From a checkpoint of a small transformer trained on Wikipedia.
Size: 16 layers, width 160, 2 heads of 64, MLP 640 GELU, vocabulary 2373, 5.39M parameters.
Architecture: LayerNorm before each block, rotary positions.
MLP neurons of a small language model. Each row is named by its layer, matrix (up: input weights; down: output weights) and neuron, and shows model dimensions 0-159. Each number is 500 + 25 x the weight over its row's rms, rounded and kept within 0 to 999. Numbers have three digits each.
After each neuron's rows, "fires before" lists the tokens most often just after its 100 highest values on Wikipedia text that the model never trained on. A number after a token or word is its count.

L4.up243:507552467513496476437516516493527502509481465482472516493484527524499512558505495495506531493473507488537497499476518492529502523509477504474520480519508435463482517477447516494533450445491477501499524517466532501519523491478493495516531517516482543473488463533524530478485482492520474505488497486463469432496484521535500504526523541531428530487496534510518497550469492467460470500494514491511495479557533502453497489522523489530503495530479514489493510518508495501486493481523502
L4.down243:530515469531537516452441507469479480462516509505489510520473483489513485479517477498523533487514507503484468504460507475492511455503513482441489522489470502474493477531540494494506498504512509509530503552493445487533488501490458505511548497525531510498448495493507472524465534505513526520486490497543523525528518506543477472498507496545526493470474480507506530500530519541467502485486536489508506459482482498558551473517503495524488469486529473536531492509474446465477542510475521
fires before: " |" 19, ";" 15, ")" 7, ":" 6, "A" 4

L11.up270:514479499466504488453534464485460483503536564526450472489520461470490517513515473502507515511498478472501483533532506504482513505527470536482473507487479481466507542522495466474481527525491524535514546535507469508481503510483485509464498523501497482543530491496487507475463524446523473488473482542469502497496499523492526522501541531530476484481546501532509480518543478484520463495489542523526445532516459473499535528552497491493546499497479522489483503517507504503488551498485530
L11.down270:532504505489495502508525503503518489491507499492477503484475491503513491519504497503508501517506501491493511493510508522483487502508499494497516517477468509504506508520493513501480500520500500503506523509494478498506493531483506485514482498471517477502500510507517523488489505497497492511519487496502514508505523487497491504490496488497517498488501516511522520478506500494562504495500482506494501496525232509504496502478510483502506503504508498497495498498488498523497500484502508
fires before: "==" 24, "===" 18, "\n" 6, "=" 5, "The" 5, "A" 5

L11.up196:496495468486501511479523492517486510551520506495463487530457522513487531514492543529492504520522497447532516552523482545471499527502475481537520501515466506516499515543504503513476506483434546493504522535482522495454501482487545492448471504497483476503543475506502508503529515465501507517491445532462462488532526518489507488487472553487476495463520467464492508551490472474472506496481517545478487501478484482498514564532517496524523494516496493481495518536493502564502512483508499
L11.down196:521516495498521493514514504494508490501442506485491493489501476476516504491507480509466488491521474511505509484520512478480497530521501518516504513489531512505501537506514482501500501496506491489506523506521486500495495518512509500510490595482488516497495498487499483512489514489526518494484520516475531486493519509490505521506481501495500512488471496501508498497516436503495495499490519505504495507529269503496486510520487485496505484502509493479491495535499511502517504497489510
fires before: "==" 21, "===" 18, "The" 13, "A" 6, "\n" 4

L4.up112:511513474501541491478487463538547470468485515499529545460531481496499503531551484477502484504491583496475522537498486494473499480523525515524480508539494472491480508516492470473492497500526482451509515515485484519470490492534472511495522479518464513451512490560495500498487485479495519515477528474537464504482509497483490501514511504525449520498501508499549508493531462450472510506522513504506501514498550408554490475479520492522486498513462503511483502522508481505485514438511489
L4.down112:534495504516499533515517525487522493472517505517500492508490484521484509536493473485473490528528530503538523508508473538436511449486501530513451491491453485533522499525536479499507516484504531493476519499530544493479489499550507528502501516482506543472507482501489506518494511498462506452481502491510505550491475448494481510468501521497444498533468502445495524506470456497517530560490453476481466483482531445541511517472478506515482508511536531526497496511480486455528520442505513
fires before: "\n" 91, " /" 9

L10.up92:533490493449485528507478483530516509504540516502535517482484507493435521503488518496526502490548520457518503493489534533465481524501524474499502458469506515441488510524475486486500519522464485494509525498495469532461485544456510462473485471482489489510489500552499534489497468480484518495497462513476481464527493559515514506447497534490507516499533525480511502515513464485532481474490529502584476477524483465458500491491539467510496488524498471496512492538518480555513528518478494
L10.down92:483450499474529506512545488529515465485517525486448507482448547523505468497508532469503491486457471494517494544500500482495488509513486505493491513462484517494497516506524507480520484573499500503500494513515538468487513576504491509501504490485521517506512476493517511456499479474527518501478495532499507482510492491521522479500506491499509490512486485531467497482504506511573504460500524511522470540457359491470499499498520485504511514521499498515516489510525515536518501463480486
fires before: "\n" 26, " The" 12, " In" 7, " It" 6, " She" 4

L5.up335:460483514475488494492511463533514502519547501486512505491529495484502531486513544459499478539466546477519553500536484521498485548468492502519502496517480526521488499519479454503509511448474492479500545524475499524462504524493474506472477504474498500496489462519493533442553497470503479478514526476469450511513505488523506481519480503457458501467532509487497514516469477484516524458545476500450529501501511494498486512506491523467491487528560500489489549461464503565529514501516498
L5.down335:532519500522507472529484546483499533479446482494485518497471482567481450520470433504503518470531450534480481492481511489536505439507523514472504488481522466469517488472518516526507499526543506525513487479493499478516480461499526508529497508503526501504508529474501463534479523508486486525504474491519544495498490502457513525466502502494544507549482490525522476480516532512481461518481497516530512488509450518510516469507543460517519494494464519528520465520532508426486497509508508
fires before: " |" 39, ":" 7, "0" 4

L3.up64:494534548468526510524510465524526509500489511516511481514499493490475546495491508483458463467520546462491503539454494488501490479508497509496460511491477462529511505499514458443512479484457533469499515493524539474535477482477534518463481478516507484503490473498481513467501439472527517496503495490492508510542520491486510525508502492494471484461526483526505516542479466470499445453515556511501465492524545502534479500499536514511570539545492549487504506490518533502513500508488509
L3.down64:460512468505519485510501499497570533461513486532522497472504479519492519524483431573512505502453492481518503485539466484513505508525464503476495525509452514497514477506520498523502539494490528511498558446493529480539485495467454503534491472431516477503499479501515527484474491495511490518507498508496493511468499492493514470537483499542493460499507519440506453504517503499537536474525479521521514493508472509522490453495479521496505521529466560511521483498518532516497486506474479
fires before: "\n" 98

L11.up204:523486502462478500474520449494520470502510537512489526437480509489475534526517524498487467499489533466492511489524506514467501469484460480454457484498475496522509558531454485521543495474450514475507521522467458489460478527524497520513532496474490541489519504502489471501528496504509478531497455499542548507523526526473512517515509522515456486515543465511536526549520477472519450485493512501497485463505503455520519534527500501503478513546478498483480492515489498491487541494502538
L11.down204:509489508500530444511488516488519490498489506518503512492471519518514496468527502509517517491495509490490516519476506488494522473521495503510490487504479524520467470490519500491565495498494466498468517506496493535455486558510490519482482487492499492532486485528494536432502481472515498509492491488447488501540470496505536514489510497499475499513519508524484514526543457495565463470505506482521516508519341493498543483511521479543512486537485485525515498501475506506509498510475488
fires before: "\n" 33, " The" 15, " It" 7, " In" 5

L3.up103:510544568486568527473508501481525515475505537469449485480470514523531475476523502492496433471492543463503475538506510484513492516503502506474504498506502506530525517480486504440481472488453511508561518523496522505495515517511524487451477473536462484494490506546465516507490504462499521494532538491478529460480532486540501493515499564487479519496486515499514502527501493490490452480518492513505514497501515478528507502511512478533513482480476518454492524501528484504457490480462454
L3.down103:452493544455542496463494510526465485474510490479507498497472515486531482483533514512465509497516495475537484518469527513526450504466526492547509484496510455546492490490501510478530546494482531528476522496491517512517497500494496457481481475509483475483486542508501497422454517488511518492486531506483449480490525484486518495540509575492464509495521520494478486515452491509525491508478501527530516480509533510554548452474507514523506508496510535502478524506538483523449500471493502
fires before: "-" 77, "\n" 22

L5.up104:538526476525498523479493483496502464486526496492511503450486502490527511503552523485481481490499527515459515510490514483486496502530534478452482476500496451514488526518497520452538465491510488475451509551464482480471493515481491520470498496519498481514499464528495515531450511514549512521521498534528480495497484559492504489484510477491513481457504514461519506511491476462473478503500519560522510517511507470516480512490498499553527498528502530516523483468533549480421550447508506
L5.down104:467506541465496526488477467523470497490422505452489507515486529444524492520506488490479515510497541470474526523445515546453496473495465487487521456465469506469489512494528477462518520517481510522514506498498506482578516506475484533518533501506492496499522487514501489477545505541505435478493441537510485491499496497505500495514501492461513470504547517537510543501452500506512540480482479546488486507518519480491535493505512469516546516490510521490500512518511534487518507485509520
fires before: "\n" 17, " (" 13, "," 12, ")" 10, " –" 6, " |" 5

L11.up561:544510457520534470450455498519436476520521501478440484492489473515499535531525504503502509528501500512448474509486475546502463525505495469473515510484475477455522527525508485520452538530502483582487505524488507469459523452469460535475512491488470509515474532508484490506499538518529459499481462502492486504518499540522494512483529510538490521493493527536511476507549494487494489503466502520517478486497513470518514504485502498518537490529472538523507512510464485520516531497508513
L11.down561:518493516519507522484523539478525492474461488524513503484518462497514501530502499493512508462502481478514528495531507501478532460485500496509549504509519514527493524490481490495516504489530542463514515481516475519522492516527560498515479516486530513479517511491492487506492458505492494437514517511471507499490531492476457519474517507473484491505505493475481502505478481449508522494528524537457481520468342487503541506518525511494499496490518465540506486465511539487520484495487520
fires before: "==" 29, "′" 8, "The" 5, "ed" 4, "S" 4, "===" 4

L2.up607:531518491483520499493538448498533485487527538476495472467509502502521522486574529474495493470466545513483513503493493486504511542524516537487519497466501479495483488476481532456531526490476483459536577505482462504483510511512488509518514480521484507508487478552525510526476490474502455485465506528494465494490517501486503512516508508502460522502511489492495526550505481441482508491475477546508527472526564453478516497510513466518472499526501536508505512456511486489493462472497446
L2.down607:522493461472552522516533470541541451510501527519495483513467496482529528549523540425508490487521482497506487487506481493476509477570497479549483520501502508480496512533495519489491524479484500461531521494514503477472469503515476543519471521482529537476500519514513493514497503516480478457479486507530511490523529462478511488501516483487514527492513466442520508482540499468471516493503499486475448522510538465448461508503532524507444508532492506506510505481480483542502542494477482
fires before: "\n" 93

L13.up235:523510544461498532469469473491487497507509502484507500511511516521483511513484487495501465474486497499544488523514548548495523484517535467501514492489502503456516485516492503439448495486488471505470497533508559538477456526512493540504491494521521504505508506494468478475494530505508524488530490463478494435521514503480498540449560523502542532446482489486503473515546498519497504523488529481467457439505506462478518476518528517471515519549512500469534498506519481521487494509460518
L13.down235:485521513557482501534516519493507513481510479537500471515472486447519511507505486455511546519528474501490499509475465503490517524508552504499474492516464539466485474482535539533466474525525488495510506445530480498491523501444456559483525536508514444506505470524476510491493469487507512493480504517508475534467474538497486468550483508566515467503519472507509521550487481520507483489515488487533534527499490492480473480501503496448527506504529471492452528491526510482517463490503492
fires before: " |" 63, "q" 5

L2.up238:526506521475552517472479493497470474463487523476452509498479473491510529512494501472494478469486498453513505528515501497515475468494467481525483510533478492480467521471493526441508490487507504499479499516508528498513506535491498504462547466563498466495515465517530511522510499478507510469468473501467516480496516534529460484499503528471466516431490491516521543534507495494480482504485519531520478484520553538497549445504507442512528485491530526525536539518512530523498507481454472
L2.down238:514519505486523471495494501472494525493485520496516455491461505526514537497448506536510525479506464489506463512493491509497484469527509460526440497495470522489508516534479512487501471492497524501490544475555482484498483542509494494511498481491500461486502513530511490463482507480531539543504523493495483492568517505498516506540493461493475484464537506515491474499566505516476501499522522520523469484491482495467491456511488501475526489485427516550533518524546518520469524557453459
fires before: ":" 29, "\n" 17, " of" 5, "}" 5, " |" 5, "1" 4

L3.up410:522577485520512454480487481512491507476515503480544475489523483551482483471498551491495517486492479513506490500522498475480527502502516477474489473453546506500495538447458524501481491485499487458471530524488454488534468499480476534461518462494520476537516470481491465525508506489540552506507492525515521505517509530545484525496489517509492552505516487488552483504529481504472476500471478554543491463548535501484503529501507502516530499511478496506461522489481544482477529480493495
L3.down410:539491479485501461525538515520558512514472504551527472508512477509485544476480502474570545518503520478503469482501511491527505480468504515506497484525496515479530487475497493528452502457466509481491464516509487513484488506534513503461450500530470538551506487510536449531470486491478493511519510531486518519529477487524492512461480487504515497473460494454506517480564463510520471495476507488519488468487488456496509529526491501521465507547510469492500493457479510530548475491529498
fires before: "," 28, "." 20, " and" 7

L9.up298:507523508534530524491517452530506475469520559503508480537502490483545469504505504434509511471494557536491535492508494474480501482485517513487498489481452498475486499479465509466502447490505500518505538496490495495502512523520494540501540506529550547496478459533469541528504485475517493432476507506438476500521467513453485513475501509494487466442516499489515519521509497487478500487479479540491522504496521483488497522476492459542527471510470511503540535489489501491506517457530500
L9.down298:536511479518528534484481488506538501491523493525514504471519543468512509480491486491541523528470494472540529563504498462476519476508516480518506540453464478454491474465490507489508516463509488493511461520520520510523510534470511540513458503506491556479518455531523487459544485515504497461474497541499481499487495522476492509474495514514476535480535513472522486485504522477526511460530509499495509463495477469502544473495541443457534483509529496531449488464484487497531505512516479
fires before: "\n" 18, ":" 18, " /" 14, ")" 8, " (" 7

L9.up181:509538459469515487480527480501540440537506498494528486508490495518487514484519554491443503486517513482525544517499518512541489483511523476536516465460494504498507527519531501514515512493507523501489525492490469576491479508531520485501478496532525523488480503554494488505454513485483451504496488469466500508540481494492506495451475512481511474469516493475446509495503501518484488498464478504474438515533519483511490484520580484492458503507497529487534501541512487512504458449472494
L9.down181:501546521515501495525489547511536498480455511462493533495519456525534477534483456487527524504491528514455451483471509510485485460499482511503519484505491514515500479451478483512485486506547530501488508504464494505528546530481483471515565535476521462533513501512435507524484522509452494527454489510535483535492531489553496475511488469508486525508499491505485493509544467461493508477500457532460520471499486490460529468500522490512539502494456499492514464520520511503497517531521516
fires before: " |" 26, "." 14, "9" 6, "," 4, "0" 4, "4" 4

L9.up248:518526527530552488486531474477495486543538519470489493546469519503471484494506540484498562502506512456523528515496529545500468491512494502457479497517506465519522518509491491484514482439493517479497486476491485538464463509510494495464462455546541540500531499522475539494487465472492477451491486508519460491518492499511496488477544482478517473505526536538521534539486486465467486536509486487543486472483524508484529503475504462517474522487526501468534506504468492509511491465489463
L9.down248:544504494517505525522506482501479499548519472506532480524471538464511515527498527541499508465500525460467500478488492503488525528520529471472441498464516497509528526519491595512497502470456470532503481497503479491516498495490491507530504566472498510479444471495532490504538490469520496505523527508483483531503472492492546458495506498474474520482482484527508523523517499470514483471495488529492497531521507427515458515530474485505501475480488539506490528456503510469503490482522454
fires before: ":" 34, "ies" 5, "ode" 5, "ade" 4, " by" 4

L11.up627:492517524459471499466481488531454492487508542495454523522527447528465487517486515453518517526477502478499491519508527483500492505488447474494484515509455490473535535534478459508462466530472496553462491521498500508471512519503482500456466516456489515523526495504495501483505492473505507491496518520496495523545510462516493540513496554512532494488522520508482516545502489484498494469452519523499511512495494474506562507527539473476460481524471506518485543506492487561488534540536493
L11.down627:497501480490520498530512462506488494516522518494498516512513478492524479506533539510513470510503476466487517493505513523495490492513505473496531500496465485502501547489506534471479493534506500475498536523505510501466517562462466540522530488464471483522542477540479516485493480474501479456491499490478517511492486501504490450474515550526538512473467499537501497527483479472509470496488508493520496504513347511489518497527487478562481494482490517502514488527536505510475488517466497
fires before: "\n" 29, " The" 12, " It" 7, " In" 7

L8.up490:513516520500489555498530431549512448516512513477498484487516519516461502476511535497487545469503514509551507498501484506533513495511535501512485491483509463505462516514522445525514534468520491474479545515485477513505463457520483460512467495499506517469488503526525532527504499484538488467444541498470503514465501485486499513493492473476444523484505495505491558527536501464468536506487490478488506466514537483544474485505527465529487498517449524509491513506458500543492497501473482
L8.down490:446491497504481487510502490524472464481477513507476516505506480479484492476519541501507521430507553489478529505478434462511514527543526491498503467488466515535466506517498485515480513520486489530478524479479498490471523512459466479539528486491466490517516501500497478513511511481532557509469520530496536505486546502549476520480519504521494480506488490474496531539511495523522495523471453488499496564485558493527467497489493465505529471517453555524506492519494525522514505449476499
fires before: "\n" 33, " and" 10, "ician" 7, "ist" 4

L3.up382:476485503496509531510528464468506491521525530508463531553534463488458503483486537476493499469483543484510506476467498518493520513457496529482456492461497495538547539525507514461480500503494504480523508562517506490533485521479467503458502502510482517562525457504484509489502467473520469473488537547434499499533536505534494493528510488504472484467512507528495483501482484471503470455462514510508516491490488506473505524508499480509466534499521548527521531484515558471476518475494506
L3.down382:454510499484484465510509512513457447502498488505522520490508520494481483481459478547452519460489448486519509469514548507521500479508482489486457537507542474506518501491499534494501491516515524491478519482507533501523507472545527467517507492477525514547532518509485545473496511555546512472519502442481505513480502533516486498491487450507485498517480499518530483485497528510475514516483437471505498510497523462474486480551524495504500492487548515538455455486484538497549466507469493
fires before: "\n" 68, "==" 5, " have" 4, "ound" 4

L3.up240:541513506482496505489536482506499489514547481445522482524532507465466495510539502465468503508497543511491502529465467480498518503535500501490490490534517440513549522496464526463495488469502522498457515558459534492461501499485526550469495489510551505484488521539473496473497511449550545503528493483532492512496487516481475508551464535519472501494509485492528521539506502472486464459476535479516514485491545496500479490494505513511496519535490508485508511530460523473531469464511484
L3.down240:525517499488487494496547506501531517509515507527512535503543512468456497516473511491528493514473546458486502456471463513464469473497521542497471518557496502529509499524513553491513487507447486490449532510513501490533514478486464479495515504524488483508461514496511457504481473515513502516481527467493504476507482507462529530498469478492489530514503441511506484471503501493467504504554476501492544491544553473481499513495483473493536495515509526496520479517463508492521468466505595
fires before: "\n" 28, " Lab" 8, " F" 8, " \"" 6, ")" 5, " |" 4

L3.up18:464515498486544477478459468486518479517522506502478507474492501494480526495532495470517461446541565498531511553469477490520528518495463518519505507568513460538501478485501476451468477519489498506487519530494517505495484500454468535505517466560487484479454513537502507498458489459468450488510517467503485509496496495510511508518511513555468512482507500547499501497494506495484457487504512518523533498524514516545504479470510503510489533526476496512538494515509502521515442481459472
L3.down18:505520508509541495475512474515553490498544473531467488538561483497477531536522510463471472451538514490518498540527484527525512471524476523534469521480514525519502452501474511477489514514471486515482485536487496522497476467515527543480481479517464509489462534503504532527471562518478543514484468456501468523465503511447501508491489484503488526512517503468509480504485472511458519527500499492488495477457513502511473510492491470497511520507514495510463515502476511524535472420514476
fires before: "\n" 88

L5.up570:518509503507508508452462472466497462484503492469474497525548463520454501431532537493492469464496514505454551489449531483485523528536491521480496470480489508511507512515471558507487526502513495495552519514483444499493488518458514525475488423482465450541478437503517481496504500522501558526516500523482502491513523504503497505493488503479520482500495521492495510515472485491500449486484487546504485510539533508491456539494520512507506530504492541497495502486500509504487511490515525
L5.down570:499515495486504506546495522521493529516476509507538534497480512522486515518469482509492511535529452448508477493513481467457460491519521454499477446523469439472518499501481501519469550467503534541506508492526463486536500513520482471480512483513513504490524526519487513509477519552481441456518502490531510526527527501501475479484484506459512510492471521473501492516527572505476510540476493492483462483510495513542500466542485511505506464515505495483493493503552486493562515530471481
fires before: "," 54, "." 15, " the" 4

L2.up279:526528532490486555532487465515488469551516532486530510478491512498524484471474515483478523477496485521442531502545492525474511509502466498477474477481514506474495525498423529497466536506474509465492496497480465515513476528498532514497514493489501488530512452483525494490527465492507464457471484484475502486530553498489468539458543507473523491470525525471520520504520491504517472500493538491568495480503494482522503522482522492525556498507501520466515529479480522539495537461486470
L2.down279:472504480518517497527470484506499501456517472530506497498501518497537525508515500463512538515499472486483462499501522504465524520498523524450522508482473497458480467510464516500449524520509509502486501488487520502506513563491477524540507508517506552523502527501506529472514483466486448492486501461427510532492493459459490500506487509555524463450570481455502507514493484494549486527495495507498564503519519519495492513528498511501517493514463427502516485482509479532491520492535509
fires before: "\n" 29, " The" 6, " In" 5, " P" 5, " A" 5

L3.up541:496518497481509527510484524516465473535485494491495499502509520493509491496499503420517493465506571498513520503459517521525499522464500540501522485520489485490525514497509490395482473512500490513540510516473494508462537510502502518518468510541496488490504507520520481497500476461511499520544517509455455453470496510514469474482504525500466518491524538527515516493512483481471493463495493539507506486526525478538530481520519497501520484541454534503562529451485456466496466505509493
L3.down541:492504545531508488471514485531517508489496467524458479470481513506531502538498525493489482490543512486518470522501505511480483493519520485524497517503465532505458486492528500471491499506489477467474496481509527473530465459524491453525538521504515471496527539520519555475479512511432492480490492482512472514505489484509450533493512494488484541425508497486518524508494484531575500504507529492496495533463536546448549512466535457518519470495493438504509500487509497499511496487506530
fires before: "-" 36, " 8" 7, ":" 6, " 1" 5, " 9" 4, " 5" 4

L4.up244:554532527505541496446525464496502490471531491503473462497512469484524527493507525454482479475525530454509557506478491479514504537524480477472498495467499512470453527481470533490523484509497525501486570484519531481513489483508468467493515456516507476485489508528522514495517483478496494490489499533543494488541534502496496518495530481458506501468490477497484546519469479470482455467501490542521510490514525525540463480485499474503558530483531556519483511502497532485473498494465488
L4.down244:530492531494492548495491495484505544488518536525530474479491484477484477482497447515505468494506516444505467462526491483503515524510534516482495482504486535531489502533480516511512512518498492507499487473459557514537495465500483512482481461477522495513503518499513505511491521443529473566475523466484483557514513521521524474497448508545509491461510480495514472555521420452471505481516524512479499490507508466532477484510454519504505471501498540473516524484515475520502471495491533
fires before: "\n" 48, ":" 6, " of" 6

L4.up145:496548493551535507498465436542487482481503481502478520511485491505518502526483484445465507484512509447493499541494531499508486507511469513508517484562493485520489490495497493422486505505452497541504484516487471488488460519451493525473510491571542530480528495525490493468522522501525500489479500486490498512513497474541506501481526520487480521467523481502485563512513469506486457521519500523500465493493544477465457502488538482485537511523494474467487509506520541491487478466511469
L4.down145:535509526506535502462491508471526498517490457501500575516504471532478488508492459447519471493487525497480518554533519497499467483512508489525514492531493446520485481476522449502492532528513519523456462532537492515473482503492494513479500502538532462507524500464465465529468549512481508502477559495503527506507522475498505474525486539484473529486522498485508523474537527521520492517472510487464458486481497497476454508500507495510538505517520492520496495464528550468507457509518456
fires before: " of" 19, ":" 13, "s" 9, "ed" 8, "le" 7, "ove" 7

L3.up342:536535527509514532541486451516509487494492531487502519508525472488504526482504541508466455476468570480507520521520503530563479509498510527522531481521478455489474516512480496468515506513467452500493487504500478496473485521513531461496526492504476512509504505544501505505481485461487445480498523514540465490550521459507471500503530526501456543438526533500472501557497484498504502520511529497494476491515514497497476513466525480483491494551469549475470536490502470496508500464507488
L3.down342:559494515490499537528520476524533551541454480506504486517552478490472489499507532478468446511560518505508506447507516551510497500505541533548511495459484497486501492546513516506506468526468476512477523531517490518474484561526461466471497493481510492487488468515465482504500480494508493471508498474521474510569492477474479494475492506508502503484484528476516512489471489506559535533482508475497507460506515467496479487501489509480462522531507529500506536510506526468508496468458479
fires before: "\n" 44, " |" 23, " (" 7, "%" 4

L13.up432:501493512540475529433496495513498492530520491499456506536469529471475495549516537505519500526473491479493517523521575518515516496532463506484482489462459506489490523491494498500499493475484449539478515532514504496481480481490500505499515510499540512508477498523496486478533452470495452479482487536458494461499497523509459482514558525494502459465499481495540487516528477517497465466463544537529491518515499453489547527522511471475496508511540524550524529507496544499508500519495492
L13.down432:500507521516493483497539508477532507473514458512490464519505503488542514493532488454490498500500497522486495507515463494513475465474521455519484498520500530500502522516534514479487536479510468513482492476492519500445495467485493475529481518529506493500535475507489492556522543500546556496513545476530491486516513507501518464475495524448480518499494513495509490512472507494459511468538465481463530473471605501489503492505529500470508523493526504511535463481459469436496500483546498
fires before: " |" 32, ";" 18, "^{" 8

L4.up60:501518484506545508481532515522511482530521554501491491532498495507485481490554488452547494486496516476496486524489491509521502511504506506537541534524489485494504483489490477454533480493495458525504507553472507559481532468509446503458477480524521506483493522580518488506480532489478467477446511525513433496494471487440494503486473504519471504447551496496534512486510468483481471481515507491498523498513511508466511486515506443495512508500523489508520532487491519501533515467505463
L4.down60:527520489493489552518523439493525504511509535528504476482552497525493541503457505467490501474516507525496480479500471474522510482492509525480458513439486509473445489511441498525525514485489503513482484524538477495508513506562525541479519473470496529512489490517495490487533520518520487486494478542503486485507444549503497512476513539449488507515491491496504473488519548482524543507486499522514463504493476481514487519498468495515494465525527523539423520474515517467501521458484516
fires before: "\n" 30, ":" 11, "-" 9, "=" 9, ")" 8, " career" 6

L11.up607:541486509544483481457512443524513510517519536509455488520509471466505505512496520527506527485483487443495526528510491480463502515495499504454517463501492479477504546571499499483459510539479499498464512557478478483520485515471468529480492505497492438503503511503480470508490461472495497469475494506477501470540520550511481533526529530502494509475521529486471496502536498487520492501498561539520511531508474508502537504467517480523513515508496546503457516530522503509490557464487490
L11.down607:508480497499521487503512496498507500494498513486495470499506499486500503497513510506502524509507522485496508500514524495512492505508488494471504476496479510491481527491520499492480504534502499504490520502490481487488496507493498502482515543515497499498505502482493504535485494472517501507500506501515501494508513514489525520499487507501513504477479488512496517512505535508577512504496527506493496517500244506514503518503486497507509499485476520484497490505485494495500501476507521
fires before: "\n" 36, " The" 12, " In" 8, " It" 5

L4.up540:507504512502512467506507492519535475490469513502505516474514525477439505545533489486525465504500578493535500487510479500497518505487487550510455503522517451498508488504493512444524456505534526439497528562479516530552486485520504508507499497501467492491516478513494504505473450477509507516517509498525482504502522509474488498508483507552490504472494480509449514519467504427480512517515492518498522529513534438499482520513544490531485533551472478488511511469516486508509464475469515
L4.down540:526515514503492501492491479486516507450515496519530482489488491482470507554483442523524487504542473455476516510516490518478516446505476531472460523499431508513493521489519508524504527509481489521503550520546497518523494467551462536481505444482497538487491469511485482509484497522483522512513492495494501470483488527492525558495493511510516499469476488464499504482468493486515500501560545504479485471456488451547517490489494524536526519528461499525545498496474493486498570502477503
fires before: "\n" 99

L4.up531:478511481474513484487523509536483482493510506521476493535476535526508499489454519469497520503476528501508525502522505495516478518500479500477494499564506472482506524494519508447536479463478490525487514564483505516474529491475501496505498516514503556461542496536500493491479511476514466521576492474496454476473478501493488473472497515484471502475533509523566527503480472494447482509474510487463534486490517486465456494553530468515493491535505498522555532530492472499528491531546500
L4.down531:458507527529476518464508495471473501513462512491522516508511520506497486509492500467498512483530461515508501495525493513492482457532498470509511503560507514499529521487484509507444507551488553490484536484517514540509490521505510535478489470474472487515463488476481520438549538523452452461457486503498485519513480502554454524517542457474491490510498484471520468488483509546550500472521496501535506521483500483453532494508503520529495494485517497533506484523493513445510507559504506
fires before: "/" 18, " (" 15, " |" 15, ")" 14, "m" 4

L9.up602:509510464542501489443475495459463500515554487520487480510491525533458494487530488508492490536497498501525541470518529496518542499472522500520504480508449501499497529489490479485484492494466460515479522529495531509501477503496499487467547424526514509510466470519493461522441544481486483518501543484516476475494475500543510498526514537490465489476505449522496498549522492527490455490529500510485454499518538510451543482496510502512479508551517524478480490498488467521492500475505468
L9.down602:521519509435508529503479505522518504521505498505486515511508466473518468514515521466523508504456508487501512501474483493518512496497483526504451459497464448526493482495516506525514471506498503463475468506499540560462533506500477511484513542551474488519446531522484489507469493470504546502503480498496501507461469496551474537545488462482503486465522502489519551551501459492500489485525493477458509474512532519490499511476525553499495509479510539509519511537498520539418492501500495
fires before: " |" 44, " time" 7, " year" 5, ":" 4

L3.up574:520511556514496446478515485531527510495465530449493489493508494496502494466481538491482491502515493511478502486522501505486467541446513495473486494465515492526534518492504479477500501474523499483456489541510479495494479494529516544512517513511518462513526436520526441541513469511486525493497514517504488481524531513511489531486531538503494497505531507501471497491531453464483503479486509551532513504453536471510465529493528498497452489530496526491452549535484534469481519453491556
L3.down574:520471532490477486536520479508520529532555507522518454512506468517501491498481462475550499512484482505525487492471461489506450493514492508492489506531506515479565498481526489499476504483494493497454510503483463507494517559507524523508472496479519511544524484493482501474489530533472515542509524537435465494512518518510512519509459487550486465478463498484492517552507449498568488492531522475512497458502481459526472505520471483527503488533495518492466500470463507537519475483498522
fires before: "\n" 30, " The" 10, " In" 7, " His" 4

L5.up626:529495513505516510482522450493548487497510514510484528459515496490515538483475546504501505488525542475492538459474507486495503507525525455478491486461485499518437501537498513495476541464541502477510536482480492513460501515519503506476479436532488524476497474490572503513473501506485465458467458542523516498487531491507510537466539487481478555489529502516500519514517491467489492450502522479517490500498536503522487496521514490511468496515474558513518479478499502482455469550485511
L5.down626:478462512512538524497494473534517546532499513530471438518505526502474556492491515493547529541520509500535560512465469502499479486507494501473527477474476537507462500541509446498488517496498528487531488513497483467509459487487452487518498451529468499476470516503527488470556539463567432472547480536487510486509524489522526513472514482499495502491494503496502502485470512468526511512541508501449490481493500520514496488469491510467524495494491536504489501507491472508506510487480512
fires before: "\n" 18, " and" 15, "," 11, "ure" 9, "ural" 8, "." 6

L3.up517:546545497531490506513514467487522494518529510494482492468513478487487540474518473457484524485483506492491496500507470492568496486512510529483487479521533443491510496496479501446536504520486490510482536519499508494482511478482517493489504493526510512463504484565477519453457521447518444518477502522499458462535517487499493505517538544529433530431505516523510515564510500479488522484506501505510521495532526469483488498486510471514503523571497521515517519486501507496510519463485487
L3.down517:540478491483491471526527509500508522530485474557497474502520488528468492563454495477500454538501507494472482509523513514494532476486537539524462502507516492532478506518519504467511513542478507475462549514527542528465527510479471501489484508532497474501495490491474487509495497506500486493501513534508494485504505464477495518487478521469500485517534512477510472480464514484521546516520485501461522504534498445442447546527466496476458510523493518518521505535486522477540483420499508
fires before: "\n" 85, " |" 8